config.yaml
hidden_size: 448
lr_mult_qkv: 0.7
lr_mult_up: 0.617
decay_fraction: 0.716
MLP neurons of a small language model. Each row is named by its layer, matrix (down: output weights) and neuron, and shows model dimensions 298-425. Each number is 128 + 32 x the weight over its row's rms, rounded and kept within 0 to 255.
A block is one neuron, or neurons of one layer that tend to fire together. Before each block is what it responds to, as a language model described it from the Wikipedia text at the highest values.

Description: Romance name word-endings
L4.down102 [119  75 118 161 108 153 158  68  70 130  92  62  48 126 171 112 165  87 129 106 123 150 150  92  81 118  78 124 148 160 109 141 166 166 120 133  86 148 131  71 106 108 126 118 123 134 109 133 171 164  78 109 126  64 123 100 193 149 138 155 142 112 156 100 164 125 110 107  87 159  92 118 179 126 104 133 137 135 127 155 105 120 163 130 129 208 145  94 133 166 152 114 118 188 117 115 169  51 181  86 133 113 152 136 134 175 172 112 193  95 122 130 121  76 152 104 129 142  95 187 204 139 138  96  89 147 107 136]
L4.down209 [179  81 136 121 157 170  70 114  40 106 168  93 112 101 171  93 151  79 163 181 119 181 152  96  70 159 124 172 143 152 119 121 133  83 126 162 145 126 146 147 141 158 133  82 134 120 119 124 176 101 132 102 155 106  89 156 114 169 148  87 120 110 141 129 133 116 126  94  76 108 169 112  84  83 166 123 131  62 142 213 146 136 147 111 147 135  82 144 133  99 160 171 110 111 133 140 113 112 182 166 117 131 143 135 147 110 116 138 143  73 154  94 135 144 164 125 124 114 162 160 193 198 140 107 146 134 135 172]
L4.down245 [155 100 144 122  81 122 133  82 133 111 122  87 130 125 151 154 148 161  84 119 140 113 110 161 151  96 110 103 132 121  80 160 195  88  97 160 136 133 144 184  92 138  90 162 139  96 124 190 180 134 116 122 184  87 164 147 161 141 146 147 148 165 122 106  68 110 149 113  75  90 116  49 104 123 151 142 126 165  73 162 123 131 109 149 116 179 148 156 171 120 152 147 143 141 125 102 137  86 153 120 181 167  96 121 155 215  64 147 167  77 178 114 141  98 134 129 127  92 139 117 179 124 167 148 161 163 158  78]
L4.down335 [148  52  96 109 129 134 115 151 116 140 132  87 147 170 146  93 165  65 110 141 117 169 123 154 153 179 161  99 159 157 137 121 165  86  62 133 125 136 132 136 101 140  59 160 162 105 121  69 157 149  77 120 127 144  83 114 168 151 118 161 129 120 147 126  70  98 191 111  69  98 115 143 134 134 137 161 139 150 184  18 147 128 104 108 132 142  46 156 101 127 169  67 122  91 144  69 110  93 130 115 146  90 165 218 125 124 145 147 128 127 156 158 171  82 153 109 114  93 125 113 149 125 171 162 166 109 101 156]
L4.down483 [168 139 105 134 174 117 165 152 129 106 116 108 125 122 176 109 120 112 106 129 152 138 152 145 140 147 155 186 101  88 135 195 106 185  81 127  83 109 148 107 184 142  67  90 164 130 129 206  93 183 116 153 130  84 108 102 164 149  94 167 144 131 141 173 123 138 143 127  98 130 142 141 108 106 131 126 123 114  98  94 150  85 112 125 105 122 119 118 123 169 157 168  85 112 120  43 148 141 125 106 176 171 153 161 153 173  84 110 138 112 114  76 112 127 101 121 183  87 185 145 112  99 119 136 175 162 131 100]
L4.down516 [126  51 127 156 126  96 129 149 146 151 163 129 176 136 122 139 215 130 134  91  77 116 148 128 158 164 124 116 101 113  75 117 170  81  89 114 103 132 104  53 130  56 114 143 119 177  71 140 141  79 135 116 114 113 155 109 153 136 149 119 106  81 218  89 125 125 145 168  94 148 171 147 109 119 192 119 153 154  89  24 167 130 142 114  45 136 108  95  84 105 131 112 130 126 146 154 118  36 127 155 155 147 172 163  89 164 124 126 127  59 150 112 168 153 158  81  93 139 163 114  98 143 113 129 162 126  97 119]
L4.down1082 [147 143 115 111 134 123  65 117  71 119 171 113 152  92 214 101 120 139 137 140 118 145 125  55 102 137  77  57 118 147  89 142 186 117  64  75 151 112 113 136  85 125  97 204 210 122 182 125 178 113  73  97 141 175 108  93 170 239 126 154 134  77 126 177  96 146 140 136  66  72 135 121 128 123 121 109 145 123  53  89 130 158 101 202 100 126 124 126 124  94 154 131 192 186 137 120 101  68 167 126 119 129  96 141 114 112  88  84 103 121 152 176 161 137  91 124 114  97 120 129  61 129 106 140 121 195 148  63]
L4.down1084 [ 96 100  95 157 107 140 120 120 172 190 113 115 156  63 156 126 143 136 131  67 137 110 133 167 201  99  90  91 138 173  82 149 108 108 141 125 158  99 105 126 159  95 136 131 110 158 120 168 138 136  80 137 130 136 115  82 123 110  99 103 128 122 143 144 156 117 118 108 118  98  52 110 105 105 108 112  54 138  86 106 121 133 174 133 144 128 132 170 159 114  78 149 122 156 127 133 186 185 178  57 134 114 101 160 132 157  60 133 206 107 164 118 181  82 105 149 129  66  96 168 192 194 148 117 133 136 142 142]

Description: Proper-name final pieces
L2.down337 [126 108 102 113 158  76 153 228 135 104 113 111 108 164  73 139 168 130 113 119 145 129 127 129 156 112 150 119 104 177 129  96 155 138 141 111 146 144  92 144  42 123  99  71 108 152 151 109 178 204 138 129  94 168 129 105 189 221  77 149  77 138 102 120 149 113 160 117 152 118 123 142 111  39 167 195 138 110 130 116 146 101 163 131 157 149  72 157 118 168 129  73  90 135 143 122 110 142 107 174 135  98 184 126 147  61 112 154  88 118 143 105  88 126  83 123 156 166  60 156 142 129 141 108 102 119 113  68]
L2.down503 [124 115 103 115 168  31 135 122 100 154 179 130 150  72 119  91 187 147 187 160 174  97 119 111 101 106 146 181 155 124 166 132  98  77 112 126 119 121 115 103  65 150  92 176 185 151 151  97 163 161  83 126 109 165  90 137 133 122 138 118 111  92 119 181 145  68  71 133 129 156  84 109 136 116  95 127 179 106 113 128 175 115 116 109 139 116 108 112 172 152  90 182  99 138 160 118  83 101 155 101 143 143 127 153 156 112 142 127 123 117 156 103 108 127 117 175 151 128 113 107  76 105 135 142 140 161 100 133]
L2.down761 [159 137 145 116 147 138 117 202  72  88 184  69 103 120  65 148 127 120 166  79  98 145 169 103 103  88 138 163  55 127 116 151 107 122 116 167 126 129  85 137 100 138 154  83 143 116  26 202 120 130 104 105 100 118 140 111 146 156  88 119 108  79 198  67 151 112 146  95 172 122 163 132 157 141 181 141  56  91 120 155  92 184  75 138 108  96 117 166 116  17 122 119 130 110 113  97 120  81 141 159 136 105  91 170 194 115  94 130 151 110  80 134 140 122 150 133 120 125 131 111 135  97  92 140 159 100 170 124]
L2.down772 [ 87 102 189  96 148 134 140 152 119 130 130  54 106 113 124 180 159 156 130 173 142 201 138 115 106  95 132 105 133 160 138 196 176 115  75 115 125 128 140 115 133  69 145 138 117  87 112 228 182 195 101 114 125 102  93 127 130 139 150  85 119 156 147 136 114  62  87 113 142  82 169 124  97 162 124 166 131 143 132 191 107  91 135 146 124  21 157 164 114 130 118 104 112  68  87 110 154 108 100 107 144  97 166 103 127 112 130 150 144 160 123  81  92 145 167 117 108 140  75 116 201  57 112 174  76 123 128 158]
L2.down816 [ 77 115  72 148  86 175 101 104 135 105 111 102 135 180 169 134 152 169 159 154 143 135 176 207 138 187 112 117 126 100 119 190 213 118 132 155 145 148 123 114 117 149 106 179 134 152 159 164 109 120 102 162 142 109 195 127 149 108 182 147 144  99 165  87 156 110 113  87 151 178 107 112 107 161 147 161 146 138 118 155 150 134  44  85 132 152 127 161 110 104 162 122 129 188 104 138 162  75 138 102 121  56  94 143 108 151 158 146  42  87 143 140 149 183 156 144  76 134 116 109  95 140 163  83 119 113 146 183]
L2.down1206 [138 106 152 148 131 100 152 181 141 133 159 204 147 161 195 118  97 123 138 143 160 162 129  54 179 104 137 158 122  91 109 122 181 155 103 128  89  90 158  86  70 107 108 126 181 147 145 123 159 164 148 159  96 150  94 118 176  92 121 133 100 165  86 188 139 140 147 116 107 124  40 127 125  28 211 161  73 132  95 125 139 125 143  95 125  90 111 134 177 154 117 122 140  76 156 122 139 206 153 145 184  99 117 117 111  58  94 181 149 152 171  64 104 145  81 179 186 149 146 116 126 170 150 161 151 111 205  98]
L2.down1374 [175  91 145 147  90 120 127 136 153 160 128 124  75 154  89 153  91 120  88 150  59 130  55 162 125 151 109 128 137 148 118 112 156 133 208 144 107 151 180 114  71 166 156 121 146 146 128 134 201 177 122 190 118 109 143 125 153 115 105 133 133  98  80 155 158 138 123 177 130 125 102 131 102 117 144 134 140 121 142   0 212 140 104 165 151 153 132  89 111 158  88 154 119  92 140 152 159 138 199 162 155  83  77 211 110 144  65 136 122  86 104 132 115  92 144 182  56  97 141 141 190 156 152 134 137 135 161 145]
L2.down1453 [140 100 111 138 127  91  99 198 184  78 158 131 113 199 112  97 151 132  84 146 105 193  80 132 157 131 131  57 142 165 166  96 111  92 161 128  96 136 108 143  66 162 113 149 190 184 173 146 177 158  74 153  75 164 167 131 138 163 133  97  59 104 103 120 126 133 121  93 125 106 111 109  94  99 160 169 156 160 156  78 134  50 125  78 116  83 144 155 105 195 106 169 125  97 177 103 179 133 156 102 144 107 114 128 101 126 114 177  74 116  97  96 158 133 138  98 153  97 151 113 133 116 134 149 158 114 133 137]

Description: Mid-word pieces in names and numbers
L4.down42 [105 132  87 148 131 131 102  99  85 104 161 105 143 155  93 150 168 126  70 147 130 173 129 134 105 132 123 173 139  86 135 108  97 184 151  79  83 147 123 145 135 184 152 150  58 139 154 203 147 142  87 120 107 152 143 111 144 123 130 112 132 131 135 104 157 125  85  65  90 128 157  86 100 114 144  57  47 185  83 179 114 177 129 146 109 102 110 120 159 166 117 190 134  95 146 101 132 131 110 114  97  91 116 186 136  89 145 113 103 183 107  75 145  95 187 158 109 106 128 122 131 128  84  90 130 188  89 140]
L4.down475 [ 98 131 136  74 103 114 156 113 106 114 134 101 137 157 109 130 132 107  37 120 112 106 126 123 135 141 156 119 107  59 149 104 130 154 130  93 112 163  97 145 121 136 142 152 156 123 101 125 115 119 123 152 113 154 119 183 139 118 183 145 119 101 137 193  89  84 121 160 110 169  74  98 134  85 125 112  74 127  89 158 109 117  69  98 132 165 109 124 163 172 123 183 110 139 142 125 166 193 164 122 149  93 161 193 118 161  77 109 163 148  91 104 121  89  96 124 168 153  77 135 123 131 165  95 125 198 109 139]
L4.down525 [172  60 100 146 106 139 112 111 151 129 128 187 119 162 101  96 119 136 194  71 120  82 108 147 139 138  64 115 151 134 135 101 135 127 157 107 136 152 117 138 121 185 131 166  86  98 133  81 115 132 151 121 125 152 123 120 104  78 106 119 124 153 138 102 192 132 122 175  92 178 107  91 202  87 133 123 113 163 158 176  85 108  93 104 142  96 120 161  94 128 160 148 133 125 158  92 166 136  82 161 136  96 145 179 195 109 130 143 141 109 117  80 141  64 144 133 109 143 116 145 165  84  99 117 161 182  67 190]
L4.down558 [143 170  91 193 137 140  97 100 147 199 110 147 154  92 145 123 113 132 129 129 114 132 147 149 118 135  45 109 124  99  94  84  89 110 111 141 132 183 144 112 124 119 186 110 166 135  68 141 143  85 116 145 152 108 190 125 132  34 111 188 150 106 137 160 110 148 152 155  55 152 126 140 117 123 151  72 126 113  97 154 149  67 145 145 110 138 131 141 150 197 182 169  97  96 104  96  83 147 149 110 166 124 168 113 119  84 116 133 139  80 132  82 178 128 136 112 101 165 126 124 160 187  90  76 163 135 106 135]
L4.down770 [140 105 101 139 145 135  91 129 205 113  83  97  65 158 114 113 104 114 154 128 176 124 144 156 118 187 156 170  72 110 158 127  87 135  77 140 151 158 125 106 144 143 131 167 116 167 150 187 170 119 148 165 145 133 169 112 173  41 165 149 141  99 119 112 154  88 149 154 162 144 138  81 128 122  79 145 141 114 102 141 134  95  86  70 149 111 106 127 110 113 128 140 139 120 152 134 132  85 127 143 152 134 152 130 164 163  93 152 172 117 134  50 149 146 122 173  85 153  71 107 154 104 141 172 191  99 167 121]
L4.down1029 [156 126 150 125  97 122 130  70  47 125  91 117 120 148 123  95  79  80 125 147  97 178 130 121 158 139 125 128 131 129 120 119 148 110 115 121 130 138  75 121  82 182 162 137 151 175 131 148 140 103 157 159 178 110  95  31  99 170 151 116 142 130 184 132 108 134 111 136 178 121 110  93 130 131 119 106 138 122 106 201 108 121  67 221  81 131  99 104 126 102 127 125 129 128 109 103 103 121 135 161 113 134 134 188 137 173 136 114 128 131 148  67 115 167 143 171 130  95 127 205  85  94 116 121  64 166 160  65]
L4.down1394 [157  67 146 149 148  98 155 147  65  74 118 161 109 123 111 152 134 123 129 132 115 131 184 138 152 120 159 159  80 119  39 135 183 152 111 139  63 139 125 155 147 149  52 145 126  65  68  99 140 119 157 182 126 153 110 120 109  84 166 147 168  81 122  80 126 175 191 110  96 178 132  72  70  98  71  96 131 130 151 108  67 134 136 209 128 113 115 103 149 145 123 207 101 129  94 148 105 162 150  50 139 114 166  89  96 146 124 134 118 163 101 135 101 119  85  91 104 103 140 166 197 122 163 128 151 105  96 131]
L4.down1533 [125 101  86 118 121 165 108 102 130  57 103  72 158 134  71 143 153 175  98 122 146  88 128 130 135 102 108  96 138 100 172 165 128 145 164 194 164 135 151 152 157  76 128  99 108 136 134 154 136 142 115  99  95 146 128  34  83 117 110 114 129 169 163 116 143 117 128 158 137 134 123 117 135 125 162 106 107 103 112 188 165 104  94 161 109 114 175 100 133 160 115 126  93 115 137 150 133 141 188 151 150  58 145 153 170 126  97 147 130 100 132 190 103 181 127 145 124  85 143  78 173 139 141 107 135  71 163 153]

Description: Romance-language name endings
L6.down1166 [134 154 169  68 143  90 170 120 112 143 138  96  99  83 136 129 195 165 131 106 111  78  88 121 123 178 144 124 129 139  97 158 156  99 148 159 138 132 125 128 117 109 156 176 109 147 170 203  99  95 151 149 137  94 126 119 136 193 130 155  74 120 112 133 126 113 113 146  65 170  59  85 124  91  99  67 168 199 116  99 149 118 139 114 118 125  90 124 176 208 135 130 134 137 134 115  95 134 157 149 135  91 133 135 156 162 123 110 127  63 158  75  86 141  96 136 128 106 149 106 188 111 187 128 143 109 108  96]

Description: Name-final subword pieces
L4.down37 [127  92 161 139 150 163 136 158 161 157 128 116 120 175 100 137 138 120 186 132 128 149 118 135 139 182  98 106  83 131 138 167  95 119 131 163 104 111  98  66 177 148 184 163 174 138 127 149 128 185 194 133  87 131  94 100 160 144 115 135 155 115 134 161 145  88  46  70  76 157 128 109 118 165 100 122 137  89 182   0 151 168 130 130 125 106 129 151 134 166 152 104 153 137 183 154 109 114 117 135 142 166 151 161 153 132 110 120 148 187 153 144 125 115 117  85 112 119  85 161 126 133 127 146 172  83 176 146]
L4.down332 [121 135 103 184 136  58 120 120 148  57 112 133 141 146 109 100 146  69 152 101 123 173 153  94 140  97 143 112  85 108 143 109  99 109  55 125  99 147 108 155 155 153 126  71 142 162 134  58 190 120 115 133 153 151 111 216 175 167 120 158 108 131  94 113 186 178 132 161 131 145  50  90 147 138 150 121  98 102 187  65 141 146 108  96 123 128  79 163 137  97 119 176 168 132 132  58 120 127 104 123 136 107 150 153 107  92 118 105 133 141 169 147 155  72  99 138  90 160 153  85 126 149 157 201  66 152 145 132]
L4.down651 [163 112 108 168 105 144 139 214 123  64 111  92 134 116 168 119 161  75 147  80 138 140 123 129 131 155 106 177 131 205 170 127 137 137 129 155 135  97 109  71  73 132 142 135  69 126  77 115 150 210  68 127 103 154 154 166 138 165 105 139 161  64 133 142  92 175 113 146  46  87 142 159 111 127 191  77 150 108  90 133 150 110 126 144  71 152  83 170 111  87 147 120 141 144 124 157 134 114 127 129  83  82 184 153 126 159 148 160 162 158 136  80 154 155  71  71 134 126 143 125 114 167 137  74 122 124 140 180]
L4.down800 [103 116  71  88 165 118  90 160 153 122 131 135  96 132 129 119  79 140 115  96  98 111 156 150 183 123  75 124  59 109 110 173 138  86 145 160 158 150 124 202 132 122 131 102 114 192 167 152 200 139 107 101  65 145 155 120 124 202 148 116 134 121 141 140 137 122 119  93 134 138 128 129  90 144 142 121 114 200 131 105  59 158  93  64 113  86 104 116 145 115 113 153 169 186 140 131 167 119 132  88 147 145 125 145 138 130 111 122 178 112 136 189 181 146 158  85 119 110 171 157 123  74 108 123  94 162 124 122]
L4.down820 [132 162 120 140 181 125  85 141 181 144 181  83 175 149 150 134 158  76 103  69 116 155 139 162 148 134 150  86  83 177 108 226 131 101 127 110 102 177  69 110 138 177  71  62  95 123 152 104 135  78 124 103 119 128  42 137 130 129 170 125 110 143 157 121 111 121 144 137  71 126 149 147  77 181 202 123 155  78 134  79 120 114 137 115 159 135  97 153 117 164 139 123 153  89 136 107 182 155  70 144 105 132 144 142 107 141 115 139 120 106 119  80 158  91 198 148 124 125 142 134 127 151 109 101  82 137 149 162]
L4.down914 [109 148 147 150 122  99 102  89 165 120 194 174 210 114 110 135 177 124 133 141 123 176  98  94 180 143 104 121  91 161  91 191 132 117 178  60  90 152  90  66 114 176 109 111 175 103 140 155 112 125 118 152 148 146 103  81 139 193 121  66  99 170 161  77  88  98 170 135  86 124 149 110 127 101 159 100 122 106 129 152 139 145  81 107 104 122 129 144  82 199  94  88 113 117 100 127  72 115 111 134 156 129 138 122 142  79 140 104 123 161 174 114 112 100 174 131 136  55 136 144 136  99 105 170  88  80  81 102]
L4.down950 [171 120 132 138 126 116  98 159 104 122 159 119  79 178 124  87 133 170 174 117  86  82 147 164 117 150 134 143  97 146 104 142 125 106 133 124 137 144 179 139 127 101 120  89  95  99  92 130 169  65 121 163  81 164 152 105  98 154 117  90 121  75 166  87  97 109 152  69 135 111 124 162 148 132 104  93 137  77 152  10 148  99 150 177 161 110 138 131 109  83 120 104  80 123 100  19  99 152 144 135 138 115 173 149  92 123 132 111 214 109 105 100 168 122 137 129 209 135 111 108  99 146 183 130  97  93 161 119]
L4.down1002 [130 141  99  68 151 130 117 142 165 122 140 107  89 147  95  89 143  70 159 138 145  91  81 129 149 109 172 120 122  73 121 115  92  94 157 163 151 143 153 115 152 136 164 101 156 139 121 213 151 161 146 159 100 147  80 120 172 157 129 155  91 119 101 121 130 123 124  87 131  81  93  91 123 126 136 135  75 145 127  22 130 175 138 135 162 111  68 151 140 147 174 206  73 130 135  98 126 136 114 122 112 116 144 176  78 151 116 124 138 123 151  93 132 190 155 108 134 185 181 174 142 149 145 153 117 113 150 159]

Description: Inner pieces of personal names
L6.down1019 [130 130 147 130 163  99  92 118 160 131 142 142 169 168  63 128 126 137 147 134 132 123 118  91 177 121 116 135 118 148 117 157 113  93 134 144 110  80  88 116 128 145 145  93 155 113 144 127 144  99 160 154  80 159 127 100  83 140 113 163  91 131 148  82 149  86 168  74 112  36 184 127 111 148 194  96 117 185 157  21 122 136  76  82  84 144 163 138 124 172 138  86 116 146 137 113 138 121 152 137 111 143 143 185 148 126 179  95  83  73 111 110 117  68 156 106 145  91 133 111 115 144 119 104 123 105 125 180]

Description: Romanized Asian syllables
L6.down407 [164 133 127 121 155 121  36 160 132 110 100 144 168 196 105 184 164 152  88 141 145 149  86 112  87  86 117 151 113  84 122 120  81 150 120 103 105 146 147 141 167 161 186 112 133  88  96 124 158 169  96 142 131 154 110 110 130  69 153 103 115 138 102 111  77 120 155  60 133 114  99 132 156 137 141 109 131  92 170 109 139 124 117 157 130 107 144  64 117 160 107 180 128 107  75  93 127 115 132 131 160  93 172  96  89 185 134  62 136 103  97  94  75 105 138  85 111 159 131  59 104 135 162 134  94 150 141 140]